Part of a small language model's weights.
Size: 8 layers, MLP 768 tanh GELU, vocabulary 512, 3.74M parameters.
Architecture: LayerNorm before each block, rotary positions, no biases in attention or MLP, normalized queries and keys.
Training: 143M tokens, 6307 steps.
MLP neurons of a small language model. Each row is named by its layer, matrix (up: input weights) and neuron, and shows model dimensions 0-191. Each number is 128 + 24 x the weight over its row's rms, rounded and kept within 0 to 255. Numbers have three digits each.
After each neuron's rows, "fires in" lists the words (lower case) most often at its 100 highest values on Wikipedia text that the model never trained on.

L3.up157:110167121123176111168166148121114143117106157113168134132137110126106124130115143156148136133143153118134085123128128125149132146122175161110175118114188136141120159150120121096100110114131120126096089147139110140097134185122086154080130138107105123094091086112124162092158153090173112086099137147155162128137127107134135118157145110120146151098090120102102126140142161119145084126143113095148113115094123194122107140147158100132150088122146109122099153133097094138121078098137127145125115109114155098137136154086131129113124175124154110147162146146082166139133091134133143142
fires in: "she", "george", "david"

L3.up174:170131118122152105099081099094121115133151168125138172153133191111147151112126147119135170142146147139130130097140127160151139136112130149123107152080153146133136132112089128154131119115104146165120096141118114126204102178132134103137095148094107106158144095102129109167098124116116096102125140168137118153134136101158110136154111144115096129102109122138107121153113135093087141103129144095146097168084139109081134122128094144084137120090160146109147130118181127130150157126132147109116151074089114104101164148069141133122123140167152123126137110130138178130116127117130157146
fires in: "would", "they", "also", "later", "morally", "could"

L3.up433:128119123148184111145143117131170147145145119091136114125169138098113103097104124096132170147121147123161138107082115109155133145090176126129140124130126082143109116142139120147195114111110120085131105142108134065108094184098148098163096117085157149142104123137122145137130103139154118134103143112154094131088118130133082121106146111136109174097152131131111166176153121169096091158114128120126188105098125134128140153131137098118130154137142111146103095095136144089126150158133116148164148094187141115144115133107124161135146104117119157108107101131166140126126136143149144103
fires in: "music", "democratic", "stone", "david"

L3.up522:174124150152144112127143073174094105119150157141140155107150137140140170183135089154129118154096136139119111146167135146108135115127150138098140103113160158090128161146148095110101101134112125133136091139166121100169124143122119100124155154119104165105113134131122142099113133152103108120138132116156105099084185085140102152125138122117127130110100082129145127126128117149133079164107107122109134144141103137136141108144112193158121122102138141140112146128151073158164105122071142112111105113136096094160116113138132100187114089117114131156152137157176155139111133111091127094
fires in: "would", "could", "should", "discography"

L3.up276:113107121164168129108116138158109102101114122133132148163106147125142091127127108152135118151180148105109117111100138122085061143105094131145099139152123166121171124111135136120154114137135110152141139133093150115137096147099120121133130140131117118118138150122124116159174141122135096129106144134172111111134127141130133118137146117104165121076138118171118156173091152132121145201144139093148138121188156123093118130119127103137128102088138174107096120120110115082129124093181115130154139122170102114080176073134126140110155149162112084125124104091097131156137146159126147085
fires in: "college", "she", "title", "old", "older"

L3.up740:135155126143129098104139126145165154123132140115098115140083122090141117118126141073089140113126154125158148126124077121130125101142088083117112155135123097081073128125171139153112154132132115108115116127115110107138164164112101175121165134116113146107076115115151139127090123134098102137145145136143161131171136155119112131101121090085130147127136136098138155127173138122111159107087143115127158155122154137116136193141131101167120151142157137124139093130125152160093142126103098160166171121122137111115177113116050114105147164134125131179138156144126163101118139110096129114
fires in: "also", "although", "all", "other", "for"

L3.up618:122134156120133131129088095109122097116104151116177156147138140134147129100137113130129134147113162133092171130120152128148092128121140098116153138096158140111118079164121127119168131108131108111144147146132135138137103104134156125125100091117149103161134161101118126119132118113111105109116183158095181126132130113091140126117099142131134163103137139150134179179062174136091147157113129164085145045133139066123136117129113105145105125134167157141101092127099136129153150092133147105154139130121126128121135158167078129112135146126119073152130099150134157115181146120104133115
fires in: "other", "it", "one", "its"

L3.up352:138123120101162142150113113145148096132135101150131130141160137185145089153111149091096147091147112141137124115150109126161129140150124109161071101156117158080128166130147129113116147166080118110146121124101145113139107102107157124117135122140106094137156067116133137141127112143108135121096139121113060125101125128136125152084129113116147101167073124101130056137126133131144122120110151132149158132123095111174110140107109130082122127132112130161155115146131123122195134112138136075119113175132150153083131100103139102148157133139115140112135134145170167109143163160157150166
fires in: "while", "children", "villegas", "child", "prime", "have"

L3.up90:149155149133138151152126137110165175133155132121088155135135106078161137144150151139115115102132129160100152144091141118089046095139125096121110121141124123154100151110111161154174112121135127123137136099113169135125163145129122129110118139140124154092106106114180144132090133135138152127122089163190154094122136107137102149144123151146139092108145120090149119129080116150147133118137094083132093103104146092138096110136074094191171105124155156157159097120142106107141100106141148141105125124165125134067120149105125132147126132127088140146130139120130112127142151133131088113
fires in: "on", "born", "located", "some", "held"

L3.up702:134085115163118138104123145164147111143157135163125155148130124123094104086132118166158135184139135156048116139099166161101123134137151135139125108097110171185079113121151135116167105093135100156122134130120109106080111125135136112123126088128147141102111132139112130114170119119105100098139106132141152090099116113125106132130113132121107125135101161141086118120117117125140137114165133116113147169168168119120107136129145143140142127105132120134099143114146161162155110162115115114123099080178118110073132139091135167123127141186168111140140172161111126142124167090151093139
fires in: "would", "no", "location", "km", "little", "could"

L3.up471:144068119159136141107155126094135131134148090155150120167083115105140115141133112159143179147102116121105110146135066134134135110118126151107143136142147150148165086121083104106168097146154112121097117156147120112141120131114090154108136123099145109115116157090102114168146095120107132126181182156150157174151139117090161153128145142129145164152075129129112039147150147121118090140098118122119140139122113113130108122092134161165140135123158100113166114092097117153138145128109109111155122154107146124139145125141101150151107154136110137141085157126148145125097109132094116131
fires in: "this", "one", "each"

L3.up104:127161125188157140108121128121158138092086121110129109094148177126157119140147119136146128120097110145153123130133153106151160133107172078116173154136096096132132155151114124101110114137139153139133097189117136095121132128100121159076116131120114096110125110142138131154110154179159119119112105093121125144118145140133106122148124074138114103145123130098143113143128152147141117097090102124112132133127138117123127144157032147116118138176128094132117113081140103143098105150179089101111165140131154153122144120124078145149140127118116157094147136149098158130134135146099196126
fires in: "three", "several", "six", "20", "18", "1993"

L3.up656:097134072125127115119164104130123118095112139171193149139118113101113120129111129103116120139118161147099113139145126134132085142100126173091180118115139123134134152144161138105127095117157119104146080115161135123085128111134126165119089129145145107127125133166122156142137117133187136137131129085164108118160165113114165163125135137139117087100137105108088155120135111123130169162118136129105175146170136099127105139139085114175134136097120086141149127124123108145090087152143091132100109125125137125145138124136112169143106183109151123110088151128103107140110189113076164119
fires in: "this", "awarded", "2006", "km", "african", "africa"

L3.up601:136103165104126097107113144094124167149127140119151129096154127100136152104144134134149096116107121172132132146124104123153106110138092131154116187132168113121108129121138121128137143116115144042073130149132153166150127159123122085137126150135130185085150108084111114136105132160107142113103112114146101103126139141106144139122133138167111122139123132088128137133104132121083111156104132151123103113128136148132121141168134140163088149142115130062127125183099109136121152147114156154118126122124168103181116159104089136147119138092133158153144111148095140168161095113087077168
fires in: "south", "north", "coast", "east", "green"

L3.up582:154169098156130137156137161121136100142114157110135140109118166100147150113154130164132117094112172116078115115134134112144143089136138073113095098116139126146119130118099109061143158141113145128151143133120117133130147129064149092116151089090128069141105142180115127097141121110167131132123168173137124151136071130099102112117185101113134110125100175110111139126112081117128119160134092157119111122136127116141103115144074128131117114112141106146107116138123105104179142128193132089114145117166155121159139141104158120153129141112151131106137130129125138159152168151124158132
fires in: "has", "have", "had", "having", "sony", "consists"

L3.up57:161132101115175109090110088118160131131144160113134116135120084111124121170131164072140109158123146132154123099140092146129116114135142092153113168065122135141172123084148129157099113122093106130150127120154144122126116174138126136160130130159155083148114103153163134142113142145083102130150155124108107162116148120135096119107165132142121108129188172115086147120135083166126137139121123186115132069123116122133122114149103109114120116146139163086138147083172168120091137128104114082114165123164119146118132109113122148083157124126114129127098133119107150105133122160134148149
fires in: "all", "early", "other", "allowed", "along"

L3.up539:134119145084150121197144108156132086124156127137138136120137141129116095165145137138074139142120141135115111162113112099145117177111136110154144138076115121127135120096099111110090133134101173141181146131128124121130161085135132133119125061148130154146080148116104144111158098170156131145170162138127141139122143120111121096129123119125143143134100170116153129084137133170115119138116147128132151126075100138125088138148124140070160143139129145083129112137119073168179120155110167137108156109096100134085141142117120097120119184139092115118142135123107146089152127115128162124
fires in: "which", "both", "although", "with", "by"

L3.up638:126162130155161129115158168155131117147137137107102110127130160111119138128132151132134127137118125170138130129152120146124118177140112068121102130129129130161133115102130155126093180153157141142118110137180135121131115134136131110120120176104118127112122095091154110097163111081101140102091128138156104128163122136120130097153119119134113146113118164169101158131110119127112151108106137115114105150090172136086116168150067149169091131070144116143129132103130112163083108125139135157159150086101139103116153133123178093148106178115135118116123061093147161102149095132153138090
fires in: "also", "just", "t", "later", "initially"

L3.up692:173169126180166146123126111176139137113150101113074146131101105108091152124118116132124123124121162115114127103157116147111117123144140107154122139105107116149144148128133147181098101081199153133139117114119107126162142167117086107093156108119157120189118139137124159054088151115131096151127124110146130116147084132178128139166143117145154153132130151108132142156091112148101160114148159140120124125123117107089117169128127146113128150118146139158128095106163123114112106133139124103139150136124104114112137134096134101132134141101126119089177166122079124121128172084095117100
fires in: "had", "have", "0", "with", "him"

L3.up556:172097165152111106112063120118112150146136101099117095125139102127143115155103127125127088120153107129111151119099116152092139159163102078162137151105110151127150144140146130143105105106107138126094096139094134144125171127151174153129113075120119125161095133146106130153160130143073117124098104118112111147123182152127104112113161121160127145124144148153131122129115111153115134095113123122132115083152112145165092166132145112139156099120129110127098149134108190097104098088109132116191141140125110162102153109108149131143116133146106161136158147150187162116103119165163104149
fires in: "during", "born", "date", "down"

L3.up450:118115120117135124116130086138146064134145098155130143120118135137120172140117171129158108123144134112110160149151131102130125114105116137163120114130128102132152119155132177187115113132120132118140131131128159114156143111135142170087102139204148124151133119177146108181110109168117090072095145139113163111138134178088145122112143053146136147089147128101111136107122178090146124084159150161132112122175096090122118141160079164072127109110128115110124120143104124107120122104095116127101118129097134116122113160121136121146143131120109108166091122117149142128113147142151143133
fires in: "government", "votes", "governor", "mother", "father", "friend"

L3.up163:143117157146161086136131153154142194151153125126123119132146130133097130125108153128113109104108131135095132124070121121111133181138126110147137121143100103149104111121148176172117181125139144090099092132153111143133150123123096089129133136115139139166093122110158139133141097136154090124129106092125137106138148101121120099120125094137082127099155145137085141128127117159173125139105098090086105135110126155085148151125167193122140138107100116134160146137141086137166155152122113181125175088147134075129126136122137097124117141134146139134089135128126110072135088140164165111
fires in: "later", "technology", "most", "main", "necessary", "headquarters"

L3.up419:145145120083146148124083115118139133083130144124135154093138121075119152132135176153132155098104122127131143129109132092159132125142156097155117142123123139122161106115149148095143138109175128140136106154117183120084139107098143106107092089106087167131140130129121095162139135106146105156113097158131123098152135114077099109112156151097153134154103156134144096137136150155140108160142146119165116123102135087129108143132159158114129094109201103154105078140129129142110135110171137132125088142137137155100118129141119136109166169138118125077156114108054154145137100145155137134
fires in: "after", "while", "april", "july", "what", "june"

L3.up659:103132130138155127148146088145122094158146150127099140127102089127133127123119150111124104123153151122156138140117112095113120115126111122145158195145129115126137140108153125164156125085117129125104098075123121107135138152119081114084136099190136166162146139154144117107083125132079127145119103135157123137140179142138119105117118122145119132085165125138133154097123157147143179115090126115130132140071116125106123177157114161159101091146113131125105079140114128123083116168072115123116127152080153154159096120114128077172167126145137123137173139118120139114113107169162154131
fires in: "s", "despite", "announced", "school"

L3.up251:133138086102097093099151105141086122166100146143113101140155165114165098108141149152120110138111115125133107128167098139129129086137115176126108120071141135151098149111126120141143120132107125126062118170131146106155115105151167064097115120116148087144089114100079159123134136165150158132134128123146087147113143150104101101146111115128089132145130149092126130144185100155099113130112143106113119146125105144159119117128120159130130141144136096126113162079117143158125176128129113147115132087187159165139114134144147164125178146118150124128114149128132144078152158153155139143
fires in: "north", "well", "south", "chicago", "communication", "some"

L3.up244:120125099089160099086144115081143121150121117146111128136172107128136113117121105153149143136153149156145105130130144130069081151121108126112101112146122118105107118166096109121135123174143162109121079136099147162142146125097104125082082163091143129197160151128107141146155106139104124137150113133118104104111111118144078142109117141133157149140171155112122118140105193105065099143105130132136133119123176115130136129135152169132124136148134117141113104156123129178144129130118141080100133118173172092130101105093165113114152129142100132145135141176119101139141121118153167146
fires in: "can", "would", "must", "could", "fibonacci", "mayor"

L3.up80:146133131145122084136178114094124136119137143100171146177145123089120093120146122136106108141129141105107113132113113137111147111086173119138147194129097115114118161135157135080130097143144114142121100136128133142132162110141121098095103144162175101093096163123101117156108153161175123156156128118090114128075162134100131115095113137158137120087089155104145105152150155142108134135080115131115125119149176071110126099129106120152115139156130158166159127127150105112135131120132108126102126098138157101151142103141119132135089143117137127087149179140065132137128170157144155136
fires in: "two", "three", "every", "seven", "several"

L3.up709:115115082106166111133116147142119131140155167134103160161130146153156099131122140155145160119138158151095116135151152166118115100095101148092122140127127123130114078131103125157101110107135110150113053149113111103148127144090156077106141127146099117137172130147111106169139129105117123100129110148116138129110111110148105128159145145118112133097175128073094152167135189121138164112144130083152119151119145098109125144131117144156117117123132135153085086161147114118164139123088158106129107131126135162130154108159060166124160083110128140170123148100100138103125137082127127128
fires in: "would", "can", "could", "according", "cannot"

L3.up389:117141125149169111089154118121123171073114145154156107143087135131135135069163136072149133115123175149103209118142130158162071105134118099170173140113104140136111099132121126082148161108065104107133144147141125120117125137137152130153094134087106122127133152158106156115129167133109140124165123164101145115123121160136144154136106149133132173093075135145073102138174130110131104144113127134089134117114104130092139098145116133175100112108152154125126101076124125112152140128120161124114106125104145138139137129145153118138107114136113141164127124155134115144127135106155126103
fires in: "state", "of", "legislative"

L3.up337:142126093134196113147139142145111157103111170101146173094130141145129110116153132143089119141137150131112125084139120080104128132136121123155121134094117154088123120135131147141131146161110190141129137149099120143124140083120140129167091109114149105089074152164141050161147158115152172106132103142107139159122142144148143153142115117152134107140092120143106140169097135165121093153101146134099141163119135121107112092143094123104137161101135099108152133103123127159121115133153115182104133161112122108143136146147143069123136119131151135146105110143101085073138127090141114159
fires in: "american", "southern", "german", "northern", "contributions", "african"

L3.up242:140169145147192118113119172133123119115133145166157135128137133107131129136158117119096124126139145076098109148184098193122129098091150119121087113141118080114174130092086132118108124160127132163130108156090175180119125148160100106149100123125122109131106155139164125142166099148133137112102089142147150124142093117153147113141118132121162149139110129091134081132174142116152090140110125164117153089164147134112129173128140115121119094108116116152146087129091130125143117132134125131117137116105086090105095116110151105139107110107115131094134101139147161126146160099116139189
fires in: "had", "since", "near", "performance", "while"

L3.up646:138160109110167112118113119126128108149137129129101098106123120125117144136118123129142090083101137156109082130165111156123101138129137129119129135148134096120114115084114149176119120101105143095144098160129113143101088171109125101156131136140173103130104103111143148121179132092126092145111133167149159146114157108165108100135152167128114112096147172140125150133142133130118129115132158132151127159093129102149132132140117176128143127117180134135166102161123103139127128136149137132147156091111065173055102109097098115128100165103165136113120093132119175157189156113081142106
fires in: "the", "he", "who", "has", "its"

L3.up249:154142084087149127101107115080141125146105154110144123155110160114162103094130120147138126133121142153108151158160133145097111094135130123126127151111185118099101150104152147140138098087081129169099119103161138100122152118128130132140133108132153114151132119158129124112121136147116166140107137150130101144126110122138113183137074129161094133112088146149124109133184129094141105137093102123117160150173113104102128166123126132134148098083087103164143118158167154113180111109169124139107121127066111121144177125131111136146144120121100130137133150151157159136121091083099177097
fires in: "this", "same", "according"

L3.up301:102142119112127105170098106094133108140105162122165175185132136169111130142114100077112126170085116152125104114123122089130129165128137101103139123106145102130106143138136093102130132074104129135134088086141170151136087121139130141147114126151112117130165133138122076139106151143155164113125136129123193123082145117143139119102128135107123149111175107127087110165145128073142166151133129084162126137104130176111128194118096168101125131145107132180118098157164121142139114164109141126109131132137108157135116134163143165107129115104138125128119124117115090140145107137122162154
fires in: "also", "km", "village", "such", "small", "could"

L3.up34:113091114111143138125123092099175106141129100095139100168096131109143112177171146123147115112151117067115114109101083119200118101137100112159075158106105163102106113126121113158124158140147111128146130123137091123126153141096185119148156080136130155133152122112110122144170137129133113148122129120128120109104129153153143075141130160133142087150148152138124117132089148167126083135112133174132165142112120181147135124124101145091178124139162166100091116116151106094132127140124135120120093121138111124153126124156171141146101117114130127119109132093112133117135165170121172132
fires in: "film", "children", "other", "child", "films"

L3.up457:106165094137131137137137086149126096129157173107158146146119096114143083107132139142110114159174153132176125116096166122139096093124115114136100110117124134122162137118127115166144146096129100157134146153131139181148126133118114147108069155066133143113086105149149130149136111110125121079107136139157118194147117080107111139107103166113139107123125156135118136133109159093099135120133173121096116129145159124078127110122077093125143136118154160145104097088123151130162121102143107147132141108133153154052166131115122172131166132110144148112104127124142144156143135114136120103
fires in: "she", "early", "shell"

L3.up196:131105116145131105172100149156202107144134091187104130126112126110108094107133103125133102138129122158143168130124134128079138123136154117120150108152079155084104136144147076153148102129151125112128124119089148159127107126110098110164138150126165133127113178115113144082158166134152115106149150175067124163110099120111091142164136105129131137124155145122144160140125163135125134100158150140096113106131157141162099144115142118149135100162103123110164096122140098112193136148131121113082129126144147139096116133107070108135113140128135089156101124163108154117108132112119114090
fires in: "she", "when", "members", "it", "where", "cities"

L3.up683:135102073178158136122162144127143125124113117100205094127118108115184116156151162138136153158116147113076101145128124128127129121132151124148095179090122155105143122110158154120127092121107113120117117126111110116140143163124162128100122097118143077114130138135136145125116160142128104131134143156147152122133151141103137100104133134165097109118100195117094143152144141122154102121111122128117177119123159107122101110132051099152100106115161121166159143131126130150166117113112101101076168089150122136131149145141148120143095095129174181118107088118088127126129131121121133123
fires in: "its", "their", "each", "any"

L3.up91:070143119094127122137103105140141123111118178124130121146142127096147105116180075138121167184099136137113115158132126132108083162127138139138134128122127106079145134119111162090163126141143116103115154140149115143096162085099158135194078150150128108126106095109141115113130118167122137127104121136136137129099128114123135135155129135099136132099136126133175158115168089136099119098172143102086154133125147143154133149106109145164134144138114052131095144076119156104097144150099116149145106104122100144146158150137134110112148147185108158146132103159128126153098117148162127108
fires in: "by", "public", "population", "published"

L3.up140:129078140098090133113101121114143175083121145113163138136126163118179074063122114097160126166108098114130126137150139115135119102100153132115139096162153172109110117141112163148143130138149120107139122122128114128117133146135132103128128149152138046073135136134140140134116149151134104134130140082168105135126103110104130132151179129151100136136143146131144127135086155115149074099169118114101189131116134150099137145129112124107164108089143134105119129126145132150129147088151157144107132144128127187117139129112130123100095121096129116167132074137130172113148166166139099143
fires in: "it", "democratic", "part"

L3.up629:098167185126140095170126119137137122157131117191140132117107088107093174141131150116141134120138138159077122146139122134127095113128116118135119099129121089133145133099118076096162126116109179106121158127131158132192114133122138117129108167085139119164110139147152114083174112151142090112159119147156141138127140129130146134136142156117151173079165136124100155133201084132104136125164169107112104092105131125103107148087116156112103116140122125183118139114155136128103131112118090143128109101095076128143116147106103131128134126109157134130149107124126115131119078144153113135
fires in: "has", "school", "queensland"

L3.up744:075124127115123132139163109150159091148112136152100134129154106109166111105126103156151147144108119129105109144145082093124090128141164147128140181103101125133145142108105112123142141133123152140143138094125165079171137053156172117113175106148157127096164122081127111140154122138149148156124111153127111117090126095098144130132130098149167137153161116096136116092129130158147145089108143139141155142079146120128136106103154142130126142190145097133129118120136091157147132179133085143123129133105089084134145102183097123123136132107149113092142136131154142141087110134118125168
fires in: "by"